From a checkpoint of a small transformer trained on Wikipedia: width 192, a variant of Muon for these matrices.
MLP neurons of a small language model. Each row is named by its layer, matrix (up: input weights; down: output weights) and neuron, and shows model dimensions 48-111. Each number is 200 + 40 x the weight over its row's rms, rounded and kept within 0 to 999.
After each neuron's rows, "fires on" lists the tokens most often at its 100 highest values on Wikipedia text that the model never trained on. A number after a token or word is its count.

L5.up564,124,214,186,194,167,192,214,183,254,137,117,233,145,198,168,254,137,198,234,139,175,202,187,255,243,199,202,246,209,275,186,164,246,232,177,198,219,236,211,213,151,272,194,197,237,196,175,220,174,201,186,195,184,226,187,163,151,192,201,194,214,198,304,158
L5.down564,250,132,265,173,173,200,194,197,158,180,272,185,202,178,217,215,221,254,248,197,134,227,248,152,270,173,133,187,257,180,183,223,163,181,189,179,151,116,185,173,198,193,188,319,129,212,185,139,254,153,210,248,179,234,246,147,156,198,250,142,239,113,138,210
fires on: "0" 25, "l" 18, "ation" 14, "ab" 6, "ate" 6, "ron" 5

L6.up156,193,212,252,132,251,233,250,231,226,247,191,251,231,220,174,200,159,277,272,172,127,220,244,178,220,214,189,180,165,173,147,209,179,206,235,195,142,233,216,185,256,155,182,220,244,216,181,204,163,162,168,225,169,198,206,267,247,118,197,260,231,172,150,185
L6.down156,206,244,199,212,178,309,134,177,241,212,240,229,198,133,232,250,202,225,147,298,180,215,158,181,210,206,198,210,225,226,211,131,169,223,184,231,218,227,176,170,107,193,194,186,221,173,149,210,220,123,234,98,115,208,189,233,214,214,143,183,197,233,154,242
fires on: " Ad" 15, "n" 12, "enn" 11, " O" 8, "-" 7

L5.up417,260,112,184,186,198,155,100,182,234,234,211,222,214,203,112,264,207,185,192,157,210,195,230,190,226,192,183,120,201,182,176,118,328,181,152,225,167,255,145,192,201,229,221,232,137,240,116,95,240,191,240,232,221,187,202,203,230,173,183,183,217,191,158,135
L5.down417,131,230,224,176,196,258,232,162,150,154,204,280,157,206,133,215,191,252,123,168,196,191,208,132,167,197,215,199,195,159,256,153,197,141,297,161,233,148,139,218,205,187,262,213,203,219,191,162,128,312,200,270,145,186,268,275,163,241,217,225,249,150,235,225
fires on: "our" 17, "own" 11, "chool" 10, "per" 10, "v" 9, "in" 6

L4.up39,178,200,230,178,189,188,186,186,175,242,211,226,287,123,141,221,186,192,202,195,179,223,144,190,263,271,198,194,245,208,155,269,252,199,185,261,211,226,228,177,148,188,237,252,213,202,228,207,221,172,194,226,318,184,179,182,259,217,269,179,155,226,129,150
L4.down39,181,248,220,188,195,196,224,236,141,165,187,271,86,218,273,135,231,166,222,190,150,198,286,234,170,221,289,219,236,220,186,206,216,180,147,189,167,280,137,269,162,175,283,161,179,263,182,153,117,202,189,211,147,175,271,225,98,187,206,169,231,163,182,247
fires on: " re" 20, " m" 12, " rem" 10, " s" 10, " had" 8, ".\n" 7

L5.up344,206,170,128,249,235,194,215,246,232,203,206,148,198,167,223,212,255,178,174,255,228,168,189,198,199,164,209,150,181,166,209,211,217,218,207,177,190,267,252,178,217,243,173,217,170,238,207,217,262,193,218,173,299,125,225,175,277,143,152,196,261,241,103,289
L5.down344,204,109,227,191,177,156,196,205,181,79,205,253,225,206,205,184,118,209,166,180,209,203,255,239,156,253,158,201,219,255,181,209,182,275,235,176,188,266,246,233,204,141,213,257,250,214,269,188,199,245,273,200,217,206,224,234,194,164,157,247,203,208,235,233
fires on: "ced" 14, "ed" 12, " of" 9, "b" 8, "erm" 7, "and" 6

L8.up461,192,185,225,153,219,171,239,184,207,233,187,249,94,251,168,264,244,224,203,241,193,166,161,219,195,193,253,175,212,287,189,230,249,162,163,221,259,195,192,251,164,159,222,200,249,250,205,222,229,178,242,190,225,168,216,226,243,204,170,179,181,161,125,244
L8.down461,214,207,239,211,149,209,247,303,156,160,196,253,185,229,220,162,205,113,162,152,211,254,229,163,271,212,216,248,239,209,201,192,217,240,199,220,229,245,158,245,133,117,250,230,138,220,269,234,237,187,230,172,155,170,271,252,187,189,228,201,245,162,208,171
fires on: " c" 13, " re" 13, " d" 7, " m" 7, "ed" 5, " b" 5

L5.up117,180,186,244,213,245,201,230,97,271,137,230,236,194,188,172,191,222,175,149,256,206,248,176,176,170,246,192,161,185,190,195,237,124,252,248,202,254,231,222,146,205,194,195,190,156,228,256,238,196,232,216,164,203,200,177,263,197,153,202,228,134,172,188,266
L5.down117,238,225,150,206,184,208,180,268,238,217,195,217,210,221,277,193,180,227,179,189,128,191,246,190,182,122,217,194,281,241,193,147,261,252,218,201,127,139,204,91,235,154,185,183,236,248,221,186,234,149,211,212,157,258,245,176,146,267,190,165,204,199,116,138
fires on: "t" 20, "iv" 20, " of" 12, "att" 7, "qu" 6

L8.up227,210,168,194,196,133,188,228,155,148,155,231,214,202,231,204,199,205,253,235,237,219,210,158,226,245,265,245,214,111,180,256,219,235,184,241,283,225,224,121,154,230,159,207,289,153,230,166,175,193,207,171,203,191,160,157,196,221,155,173,182,181,247,253,194
L8.down227,172,165,174,208,183,207,245,248,205,169,246,250,140,179,222,252,167,148,153,216,206,228,234,158,172,250,196,123,98,262,178,208,197,149,284,244,246,239,133,187,161,169,207,246,170,209,221,193,188,183,191,278,147,218,146,231,232,227,239,238,196,215,179,133
fires on: " a" 47, " e" 16, "m" 5, " ele" 5, " " 4

L6.up245,190,258,192,213,190,154,159,165,208,148,252,135,251,212,234,255,172,277,107,81,210,243,191,151,160,273,182,176,172,158,205,252,221,268,237,208,252,233,170,251,259,199,193,219,158,191,205,134,162,183,243,244,224,227,262,223,186,259,256,170,185,183,137,199
L6.down245,184,246,220,162,138,249,150,221,218,187,149,242,195,177,254,238,224,156,251,120,255,212,184,206,209,150,206,189,169,231,179,150,182,201,126,166,167,161,182,197,171,252,214,208,234,178,210,189,260,222,262,153,190,177,186,158,231,195,221,137,263,139,294,272
fires on: "at" 16, "om" 15, "c" 9, "ur" 7, "en" 6, "art" 6

L11.up78,141,165,217,177,219,178,228,248,169,77,167,204,266,285,143,225,232,221,198,269,233,215,186,177,209,242,171,264,158,230,162,173,134,226,216,203,288,263,127,193,205,232,202,192,239,204,250,261,226,183,176,223,259,233,160,175,157,234,249,248,207,229,205,195
L11.down78,177,121,246,221,196,225,192,213,181,185,226,156,172,224,225,209,167,171,198,77,199,165,98,248,218,173,203,235,232,265,228,138,142,205,202,130,112,216,175,209,169,197,155,248,211,189,152,251,233,148,214,192,184,234,193,238,180,207,188,165,209,164,259,156
fires on: "2" 29, "um" 9, " E" 9, "E" 8, " World" 6, "0" 5

L7.up89,198,243,179,234,154,226,173,161,198,144,191,231,170,225,202,231,177,180,200,253,183,243,173,217,205,246,234,246,168,187,169,230,202,231,152,249,299,211,221,202,211,156,176,202,176,217,250,215,126,205,232,234,225,198,185,204,122,239,129,202,206,195,194,179
L7.down89,180,226,171,271,177,200,183,164,300,240,200,138,148,231,166,191,218,265,178,188,212,256,216,163,162,177,146,186,172,228,196,214,248,180,210,231,176,218,250,216,140,237,247,154,165,218,189,203,138,216,172,225,227,239,243,219,213,292,168,155,249,249,225,255
fires on: "p" 35, "P" 14, "en" 8, "pp" 8, " comp" 6, "ep" 5

L11.up464,174,210,200,220,275,191,290,214,208,204,219,239,167,202,224,216,179,184,193,250,158,153,261,282,168,209,176,205,189,179,258,225,199,157,231,223,179,196,270,172,198,192,201,227,243,225,159,146,239,196,228,129,249,181,174,199,227,150,182,132,273,143,104,237
L11.down464,214,168,167,177,186,176,178,184,166,229,186,164,234,250,207,197,235,164,183,210,180,209,236,172,203,235,241,307,301,201,168,149,222,206,153,232,193,157,155,238,155,156,141,161,243,192,199,166,196,241,208,256,238,253,243,187,169,232,202,169,177,249,240,207
fires on: "b" 13, "n" 11, "and" 11, "d" 11, " d" 11, "ust" 6

L6.up10,227,223,224,332,231,212,238,226,158,208,116,125,162,213,215,177,236,229,136,222,194,149,148,207,208,175,175,270,203,304,191,193,167,228,183,187,142,250,209,175,145,259,178,199,285,180,236,195,319,128,164,117,147,217,227,169,132,144,221,254,208,221,188,227
L6.down10,141,186,255,227,212,263,213,203,209,206,193,157,203,276,112,241,154,165,282,159,200,178,167,134,200,231,200,197,139,110,201,110,143,192,194,146,182,161,171,200,192,175,170,213,154,289,190,152,197,260,162,185,227,200,243,260,198,238,206,187,131,157,232,229
fires on: " C" 32, " F" 18, "ast" 8, " P" 8, " H" 7, " K" 6

L6.up463,217,196,250,220,153,171,182,246,209,171,198,155,273,171,170,233,138,229,230,190,120,205,200,177,178,227,220,181,193,194,220,216,202,238,183,202,263,125,183,142,191,191,157,225,186,198,241,220,324,174,141,308,180,176,259,128,175,175,181,273,170,155,210,251
L6.down463,234,184,192,197,142,238,181,194,142,223,247,197,151,234,220,178,188,139,167,209,150,225,245,185,194,184,238,226,161,174,187,215,255,133,176,117,270,206,184,222,187,172,135,206,191,256,231,199,197,196,223,242,301,180,281,233,199,154,264,120,211,201,143,175
fires on: " ex" 28, "ou" 9, " pro" 9, "in" 8

L5.up566,259,174,245,251,178,147,206,160,156,196,261,226,176,154,188,226,225,263,200,214,139,172,95,192,213,223,216,228,235,222,183,235,165,180,258,168,271,137,144,207,231,206,161,131,222,209,136,230,192,261,285,217,205,190,199,225,194,199,155,211,195,229,144,165
L5.down566,159,188,216,219,158,237,139,196,162,149,205,261,180,228,150,270,249,124,223,165,174,170,210,224,171,204,223,194,137,202,207,143,265,215,200,203,196,275,158,201,161,177,282,179,220,176,208,179,147,261,213,185,253,245,237,222,167,219,193,195,185,167,158,262
fires on: "at" 39, "ra" 20, "ud" 6, "es" 5, "is" 5

L8.up336,212,170,225,199,97,111,206,221,150,141,217,192,232,218,172,219,173,237,158,223,181,153,213,284,211,184,193,226,160,170,201,223,175,182,214,233,172,181,215,219,235,331,276,222,214,180,165,270,174,145,209,257,236,234,192,290,182,109,201,263,164,211,193,198
L8.down336,230,158,238,182,117,190,169,201,186,274,175,121,225,215,248,221,176,225,191,199,195,206,217,268,192,170,192,261,254,178,128,161,252,169,267,246,175,160,150,190,158,180,175,201,176,181,133,126,172,228,144,198,194,167,224,193,225,129,274,153,240,188,204,159
fires on: "2" 19, "r" 11, "1" 11, "ra" 9, " of" 7, "3" 7

L7.up303,273,252,157,118,201,201,175,275,146,144,190,240,278,133,191,193,188,232,135,106,192,114,261,204,223,202,183,170,247,202,236,196,227,214,233,219,166,220,207,253,225,254,136,176,173,213,188,147,139,234,269,210,262,154,280,202,181,267,231,186,180,212,201,261
L7.down303,137,189,260,149,151,181,210,203,177,174,215,214,274,190,193,183,195,242,201,243,144,122,247,155,187,205,184,189,189,300,218,214,163,194,194,210,226,259,125,185,216,151,215,322,192,244,191,222,169,193,221,168,186,203,151,236,221,168,125,114,262,215,223,189
fires on: "ur" 16, "en" 15, "oun" 13, "up" 11, "ens" 5, "or" 5

L6.up20,162,201,169,181,128,148,236,179,160,191,209,184,221,244,173,232,243,191,184,218,182,274,77,261,198,191,160,266,186,213,241,226,203,209,160,208,221,180,230,164,248,177,166,167,254,172,249,155,203,270,279,176,203,204,190,187,198,231,168,199,221,145,223,177
L6.down20,278,242,235,211,151,309,190,258,234,184,164,192,218,181,190,215,221,167,235,165,200,261,254,152,164,184,166,277,174,175,174,201,235,188,191,193,225,266,237,216,200,238,199,225,183,211,242,154,157,173,196,201,192,202,157,258,198,171,230,160,167,285,255,137
fires on: "ec" 34, "uc" 24, "oc" 10, "P" 9, " In" 6, "p" 6

L5.up77,168,200,261,165,201,212,266,245,174,226,211,88,186,165,214,225,257,164,256,140,226,167,142,256,154,286,216,212,173,266,233,154,192,210,211,244,149,163,164,225,202,202,168,224,183,272,167,236,222,186,177,191,246,215,206,203,295,237,172,192,138,242,177,250
L5.down77,211,160,181,169,162,150,151,232,214,152,237,228,234,181,164,185,131,244,163,238,262,205,209,172,214,127,180,212,270,134,154,265,224,235,264,169,236,239,220,238,256,290,155,216,215,171,223,209,207,189,189,199,316,120,250,148,156,185,209,253,246,137,230,185
fires on: "." 38, " " 17, "9" 9, "7" 9, "8" 7, "a" 5

L4.up634,249,205,200,260,259,206,219,120,219,169,198,215,195,160,176,159,260,165,211,228,178,245,149,244,188,220,219,259,161,150,159,288,119,173,250,251,218,195,231,85,238,197,178,194,251,155,258,287,171,185,168,230,200,228,176,152,242,232,175,181,199,226,208,213
L4.down634,220,191,166,204,206,224,139,189,199,248,205,249,256,183,207,211,234,206,95,104,171,117,201,154,194,228,247,199,185,224,161,150,231,191,164,169,227,188,130,188,144,149,214,179,171,218,260,186,270,249,317,257,159,191,226,239,151,169,215,160,197,121,190,180
fires on: "le" 29, " of" 16, "ure" 9, "eneral" 6, "t" 6

L9.up256,206,191,146,156,245,210,237,195,234,228,239,184,217,204,151,253,209,153,169,198,160,231,178,177,177,206,213,149,299,226,219,153,232,208,200,148,203,193,194,243,215,205,209,220,129,244,261,216,175,195,229,160,262,200,184,211,279,198,273,230,239,214,158,264
L9.down256,247,191,167,159,187,250,182,185,247,252,215,245,191,217,189,161,160,276,257,194,229,156,238,107,219,198,231,188,191,115,113,280,211,241,191,172,176,173,150,233,205,191,152,195,242,181,159,210,248,210,139,174,172,197,173,225,225,208,156,148,183,223,230,221
fires on: "a" 54, "ri" 6, "ina" 6, "." 6, "ap" 4

L4.up304,210,239,155,190,189,165,238,173,168,169,203,158,168,182,160,155,252,205,209,150,203,159,224,255,246,185,178,154,153,172,214,220,207,205,187,184,288,201,177,152,177,234,248,252,260,151,184,275,194,175,158,225,184,171,209,220,177,210,118,217,150,224,145,286
L4.down304,231,170,191,167,243,244,213,249,102,247,280,114,152,235,274,213,238,175,174,241,252,262,213,220,200,161,201,259,166,263,214,232,243,136,210,164,149,162,224,177,210,126,145,218,233,218,259,178,260,156,201,229,276,178,217,137,201,199,239,188,194,157,180,239
fires on: "." 42, " s" 21, " h" 6, " d" 4, "u" 4

L4.up546,147,194,154,198,246,195,171,148,183,197,148,202,226,192,296,248,242,137,151,230,253,213,228,179,204,235,171,150,133,191,226,204,231,143,217,239,211,229,122,181,248,268,227,169,188,252,278,109,201,184,182,220,158,234,236,217,137,211,177,181,207,140,134,219
L4.down546,211,160,229,196,190,200,199,223,207,148,201,222,190,178,127,220,248,223,193,228,190,210,109,129,108,195,240,250,242,186,216,139,222,168,167,184,250,123,203,240,251,209,200,212,205,203,144,235,148,167,228,190,187,267,243,194,209,229,242,171,68,243,220,162
fires on: " Sc" 30, " per" 18, " Sh" 12, "at" 5, " War" 5, " November" 5

L11.up490,182,194,235,173,181,179,182,153,250,231,203,270,179,274,176,222,217,215,294,192,208,210,272,168,204,218,106,195,268,172,224,259,219,176,192,191,196,221,185,200,282,226,222,239,172,222,124,229,177,206,147,261,214,158,287,143,144,162,187,164,212,185,177,193
L11.down490,203,182,241,196,190,230,161,169,171,184,154,170,134,155,278,192,151,204,173,208,249,159,188,195,172,197,287,275,152,210,182,134,233,249,250,152,159,155,247,237,183,158,287,221,195,203,193,229,179,181,225,172,254,228,144,164,233,225,148,184,212,208,207,202
fires on: " (" 14, "o" 10, " him" 8, "it" 7, "ot" 6, "-" 6

L7.up168,128,145,160,221,253,174,194,204,204,262,223,206,261,190,200,175,204,180,198,217,212,135,202,274,149,269,255,111,301,180,233,232,228,226,230,341,172,126,207,261,118,204,180,179,181,146,223,172,220,225,139,161,187,196,230,260,181,166,208,113,153,175,255,151
L7.down168,142,144,182,166,227,167,233,222,233,195,233,216,213,252,178,145,281,166,306,198,206,155,207,126,218,227,194,258,122,248,193,209,121,205,146,289,191,172,209,177,221,193,176,125,180,187,133,184,237,200,204,165,227,198,251,221,109,206,184,210,192,286,208,205
fires on: "or" 21, "b" 12, "th" 10, "tain" 8, "us" 7, "p" 5

L7.up372,186,195,146,199,172,160,169,223,236,132,220,241,174,171,163,214,275,187,198,217,214,181,216,208,231,164,273,235,152,198,158,187,203,229,245,234,169,274,221,241,257,238,105,145,132,194,218,217,272,165,160,200,212,262,227,190,230,200,262,232,182,187,142,223
L7.down372,206,145,236,203,208,152,179,182,118,225,193,258,157,262,128,192,167,209,226,236,175,171,154,136,168,183,244,244,235,222,160,207,245,221,115,149,201,215,210,267,281,179,224,233,183,193,195,173,131,236,169,184,218,223,164,153,267,209,223,203,191,216,236,183
fires on: "est" 21, " their" 18, "ary" 6, "ep" 5, "ical" 5, "f" 4

L4.up50,185,231,182,205,157,155,208,184,183,149,93,206,256,258,148,245,184,184,243,139,227,257,125,220,190,140,210,224,187,279,200,196,207,238,185,115,174,227,191,187,208,226,162,274,181,235,166,242,185,221,190,167,208,216,171,139,153,152,228,228,155,260,213,195
L4.down50,246,186,165,193,252,220,187,197,132,181,178,195,215,140,255,217,178,189,174,221,248,210,203,113,201,189,240,206,216,152,249,163,226,143,174,269,184,155,263,258,212,340,255,206,171,203,230,144,208,158,167,261,177,167,183,227,157,232,161,232,195,204,193,237
fires on: "on" 37, "e" 16, "ate" 10, "l" 9, "ar" 5

L5.up283,213,193,217,188,221,228,171,206,247,184,259,177,278,147,168,176,197,246,194,108,281,261,206,294,199,200,226,203,274,190,206,207,174,194,237,194,202,208,165,153,178,209,176,209,235,239,180,171,145,237,186,172,238,148,251,298,218,257,265,184,128,228,151,216
L5.down283,217,199,248,196,194,193,177,234,158,277,108,221,220,216,228,116,163,168,179,235,151,224,267,171,174,158,237,167,237,178,186,126,201,201,160,182,152,212,216,192,212,141,272,171,213,143,192,183,187,199,190,154,220,175,152,147,170,193,242,238,211,259,208,261
fires on: "." 69, "en" 8, "us" 5, "ur" 4

L8.up445,314,185,162,237,218,198,134,199,134,225,278,182,200,243,238,201,191,121,109,202,154,206,138,136,186,232,152,264,228,223,158,176,160,184,211,258,240,225,184,207,238,267,138,191,162,235,197,335,175,219,204,201,158,239,239,201,233,214,192,176,186,199,176,274
L8.down445,168,185,271,223,224,255,179,200,222,183,231,161,171,139,179,208,191,195,209,217,232,233,203,218,159,178,168,200,146,242,261,186,206,297,217,172,206,205,131,218,187,222,195,219,276,198,186,147,186,168,222,172,219,196,262,155,185,254,169,178,129,254,192,153
fires on: "p" 16, " app" 15, "ra" 10, "ri" 9, "es" 7, "a" 5

L5.up629,223,134,216,219,190,199,235,174,169,199,256,114,163,204,152,183,184,173,141,204,283,210,180,246,208,261,228,223,247,167,239,209,209,107,251,222,222,172,190,180,166,227,186,243,218,287,317,170,213,187,192,202,203,139,134,309,150,262,191,161,183,189,152,107
L5.down629,184,149,223,273,140,205,133,178,209,210,206,203,204,219,243,193,167,159,244,148,234,173,204,181,291,202,240,182,217,196,179,205,253,229,217,182,247,220,197,180,247,188,245,170,146,246,225,198,189,201,175,199,166,166,153,200,167,231,177,227,152,148,107,214
fires on: "us" 15, "ur" 14, "ut" 11, "ig" 7, ":" 7, "ie" 6

L4.up504,214,202,236,276,258,199,214,216,233,225,156,166,179,192,192,245,153,232,171,217,174,240,216,158,196,179,175,181,182,194,179,244,265,182,199,278,239,256,202,168,180,244,180,236,136,211,272,199,191,211,231,303,169,129,109,207,159,123,192,204,149,296,193,242
L4.down504,258,124,212,220,225,169,215,200,246,127,145,204,146,212,179,225,276,136,187,157,189,227,191,258,237,230,167,206,196,125,215,158,155,179,119,211,187,190,110,255,179,220,224,165,209,188,183,189,227,120,202,235,248,161,152,167,175,253,181,212,203,137,225,160
fires on: "ass" 15, "al" 15, "est" 13, "re" 9, "as" 8

L5.up547,213,127,155,205,236,208,180,262,240,214,117,209,221,133,227,186,236,168,183,269,180,201,236,194,229,233,191,159,150,144,167,190,230,191,200,223,193,166,256,241,127,169,237,207,204,234,207,179,191,200,223,203,209,219,152,248,189,179,112,174,253,171,209,209
L5.down547,214,260,260,225,148,306,220,156,201,233,248,182,267,209,162,215,173,199,225,163,228,230,218,239,151,232,142,128,194,290,236,222,291,195,232,130,195,200,181,174,202,219,203,200,203,150,192,268,183,212,180,221,283,125,200,194,184,225,160,252,186,225,181,225
fires on: "er" 18, " the" 15, "ers" 10, "or" 10, "ent" 9, "ts" 8

L11.up147,133,220,193,251,178,237,180,152,145,107,213,159,184,233,172,210,217,150,201,177,245,203,274,243,187,258,213,287,246,197,215,172,178,192,206,164,187,173,191,163,171,196,228,120,192,212,204,199,148,242,202,247,213,140,217,122,231,213,228,239,177,152,140,182
L11.down147,176,147,215,259,138,202,254,170,191,224,149,209,177,177,229,203,172,173,224,217,121,160,134,153,190,181,225,199,150,251,205,187,257,118,210,194,258,157,225,266,236,252,232,197,222,172,153,230,223,150,178,184,181,180,248,235,224,259,126,174,178,234,178,121
fires on: " pro" 43, "e" 18, " de" 7, " f" 5, "ine" 4, "age" 4

L9.up253,150,271,163,264,185,266,183,226,161,159,197,159,157,254,146,165,189,208,210,205,246,125,255,269,258,200,255,200,197,176,161,171,253,255,214,140,188,150,205,202,153,218,225,185,239,232,169,217,108,225,239,222,243,150,217,281,183,238,123,244,121,195,178,229
L9.down253,264,176,219,155,222,217,191,218,185,152,191,174,248,146,274,146,111,202,216,225,181,275,189,207,164,209,225,249,250,152,223,240,195,126,268,213,190,221,202,231,193,173,228,124,110,216,221,171,204,143,154,174,195,182,147,238,303,207,272,192,237,238,142,293
fires on: " d" 27, "a" 14, " de" 13, "e" 12, " D" 9, "ra" 4

L5.up156,184,242,172,161,263,191,214,217,183,246,202,168,212,90,160,227,236,234,190,199,110,279,180,147,171,178,195,191,212,218,191,208,148,217,148,185,184,243,238,253,189,207,195,296,157,170,251,177,192,259,233,236,234,207,224,194,155,155,194,229,198,244,100,202
L5.down156,172,209,171,217,205,183,228,208,188,229,185,212,228,288,183,171,220,180,208,255,248,243,207,185,187,205,190,245,211,218,195,263,213,239,186,115,157,191,208,243,202,199,225,216,198,179,152,223,159,275,166,168,204,191,217,206,264,251,257,173,213,252,216,209
fires on: "re" 18, "ri" 18, "end" 10, "st" 8, "ap" 7, "ther" 6

L9.up283,247,176,265,202,185,187,189,203,119,232,120,260,182,159,203,253,224,221,189,241,225,279,212,154,233,290,241,177,168,193,199,232,254,179,184,220,200,191,190,195,192,201,212,195,210,216,240,168,157,213,170,175,245,198,161,211,224,205,243,186,189,188,171,222
L9.down283,208,244,147,140,250,156,187,248,256,256,131,179,171,198,222,280,243,189,211,176,266,217,206,194,239,118,145,219,196,250,250,208,206,181,160,263,195,219,133,208,247,166,224,161,163,194,218,201,223,137,207,232,196,128,171,267,175,142,210,199,217,173,220,176
fires on: " re" 22, " c" 16, " w" 10, " s" 8, " f" 6

L9.up179,162,156,226,167,234,165,189,160,180,235,209,187,194,253,142,189,282,231,219,196,149,158,209,284,237,178,153,197,202,188,194,227,218,193,156,175,152,176,298,225,240,204,213,257,205,165,188,207,199,165,208,191,255,161,227,227,244,198,174,242,230,131,237,244
L9.down179,275,223,175,208,191,155,189,219,224,228,285,262,204,211,257,223,169,200,193,164,213,215,177,158,225,227,122,193,164,153,251,108,203,165,324,180,192,174,151,241,127,150,170,238,323,236,155,161,192,245,232,202,132,162,202,186,188,178,241,177,172,205,129,106
fires on: "2" 38, "1" 23, "s" 6, " |\n" 6, "0" 6, "4" 5

L5.up472,185,147,183,254,264,211,240,191,188,220,199,154,213,239,224,258,177,252,244,117,112,207,161,214,158,262,244,183,252,104,215,181,255,202,211,267,198,218,189,205,141,245,216,219,167,201,174,157,153,148,194,137,178,146,250,202,234,235,120,185,161,166,169,194
L5.down472,189,124,191,257,205,158,175,259,212,251,211,301,196,168,167,201,181,221,166,218,174,174,222,216,179,245,216,235,220,245,222,212,211,212,160,208,200,186,178,160,172,147,153,164,179,236,207,216,146,144,136,194,184,173,177,220,237,167,262,199,183,278,287,212
fires on: "or" 31, "on" 9, "ass" 9, "m" 9, "rom" 5, "p" 5

L6.up314,165,166,191,99,158,171,192,170,142,139,192,193,127,232,171,265,184,216,182,170,239,142,141,203,200,205,198,196,196,145,243,162,171,217,121,153,208,183,214,237,211,149,153,153,169,236,158,220,162,123,145,258,236,222,189,268,311,179,204,218,138,302,170,246
L6.down314,194,281,144,206,191,176,174,254,160,248,243,195,195,224,191,225,153,160,241,158,190,176,172,186,179,172,186,289,125,178,253,193,221,170,176,204,228,318,144,248,181,246,177,166,250,181,222,269,207,234,221,213,179,231,197,165,130,200,255,233,248,113,205,157
fires on: "a" 21, "an" 10, "er" 9, "u" 7, "." 6, "i" 6

L9.up332,160,166,265,225,229,221,260,189,236,202,103,169,109,287,208,263,199,179,213,193,101,218,255,218,237,233,104,236,189,244,190,171,202,251,166,259,254,231,130,225,159,241,153,195,261,175,219,228,222,223,231,114,132,244,167,178,251,137,203,163,248,252,233,180
L9.down332,167,176,209,152,233,237,173,186,185,206,130,219,265,278,106,205,193,217,254,177,187,184,199,175,217,253,260,209,133,191,156,234,122,166,292,212,240,131,108,126,80,193,220,220,167,189,215,151,131,205,149,185,201,169,237,241,212,124,211,159,197,164,175,239
fires on: " G" 17, " W" 16, " J" 9, " F" 8, " H" 7, " M" 7

L9.up185,189,178,243,237,293,188,270,209,192,179,302,201,275,137,257,269,176,264,177,204,113,294,181,204,207,156,195,167,221,196,185,236,172,211,182,249,170,151,196,168,205,229,116,234,253,158,223,220,142,184,240,261,162,181,242,201,224,132,154,166,138,209,155,269
L9.down185,241,203,232,212,239,214,186,142,218,272,215,219,169,182,207,158,197,203,179,218,313,222,128,193,259,216,225,262,271,169,267,159,272,198,203,216,168,247,223,187,184,270,147,153,176,174,202,208,227,189,231,172,237,166,245,180,209,211,259,199,153,195,216,118
fires on: "t" 13, "ass" 11, "k" 9, "est" 8, "am" 7, "ident" 6

L8.up213,267,223,120,172,231,236,213,184,175,172,159,238,164,179,243,240,272,167,169,169,232,136,257,246,227,215,157,186,179,181,115,168,208,214,187,204,202,221,234,192,153,226,162,259,179,278,222,221,137,226,200,261,132,196,173,177,213,145,134,243,146,185,243,200
L8.down213,161,212,235,149,258,200,188,182,166,196,175,177,147,183,200,155,206,268,265,281,247,219,290,175,187,184,130,230,217,184,247,262,153,197,213,234,163,234,196,186,186,178,193,201,206,171,181,195,146,167,234,139,183,295,219,171,250,176,271,143,151,166,175,169
fires on: "ant" 25, "á" 10, "ar" 10, "as" 8

L6.up190,188,191,180,221,252,186,242,209,126,218,245,149,245,183,229,195,142,215,173,218,242,196,297,192,235,217,291,284,171,220,210,237,122,234,197,265,173,173,230,225,161,142,164,209,169,193,229,153,121,150,169,224,227,182,182,289,258,173,222,184,183,204,206,225
L6.down190,197,161,216,196,202,170,136,211,241,201,168,236,236,211,230,143,267,201,202,215,242,224,158,122,201,197,161,215,188,138,212,244,191,230,174,236,230,241,185,196,223,222,155,243,146,180,184,175,186,235,158,206,249,199,263,148,133,144,157,193,196,234,261,144
fires on: "en" 16, "t" 14, "us" 10, "k" 8, "or" 8, "g" 7

L8.up483,230,179,204,205,244,162,213,263,255,174,266,137,231,274,179,206,180,223,152,209,188,130,233,163,303,217,174,239,231,195,207,237,246,264,183,175,180,230,167,146,245,254,189,223,137,224,178,195,127,195,281,162,270,249,285,219,215,152,177,170,225,210,135,243
L8.down483,127,157,191,236,288,232,220,263,222,211,145,209,206,203,175,199,116,266,221,223,162,260,267,201,215,233,227,218,243,229,256,205,204,154,243,162,231,171,151,159,167,189,210,220,189,151,214,225,270,205,217,193,218,261,192,255,239,224,218,175,197,227,190,210
fires on: " cont" 23, " ret" 15, "ced" 14, "or" 10, "ed" 6, "ust" 5

L4.up277,166,196,179,210,174,166,213,250,266,205,193,227,242,232,171,215,185,229,159,244,100,203,93,224,234,181,286,234,142,212,247,186,199,219,223,120,161,215,179,257,257,189,103,242,182,209,205,169,268,228,222,209,262,136,180,213,280,188,160,161,214,209,224,211
L4.down277,259,211,218,175,173,289,245,191,167,264,184,181,240,267,217,164,187,126,237,176,229,253,227,207,136,212,223,231,262,196,309,218,158,260,187,174,173,162,186,136,173,95,293,209,218,252,177,201,211,131,257,237,170,212,210,228,192,184,134,245,183,246,200,192
fires on: "ac" 13, "d" 13, "and" 13, "ign" 11, "ed" 10, "ond" 8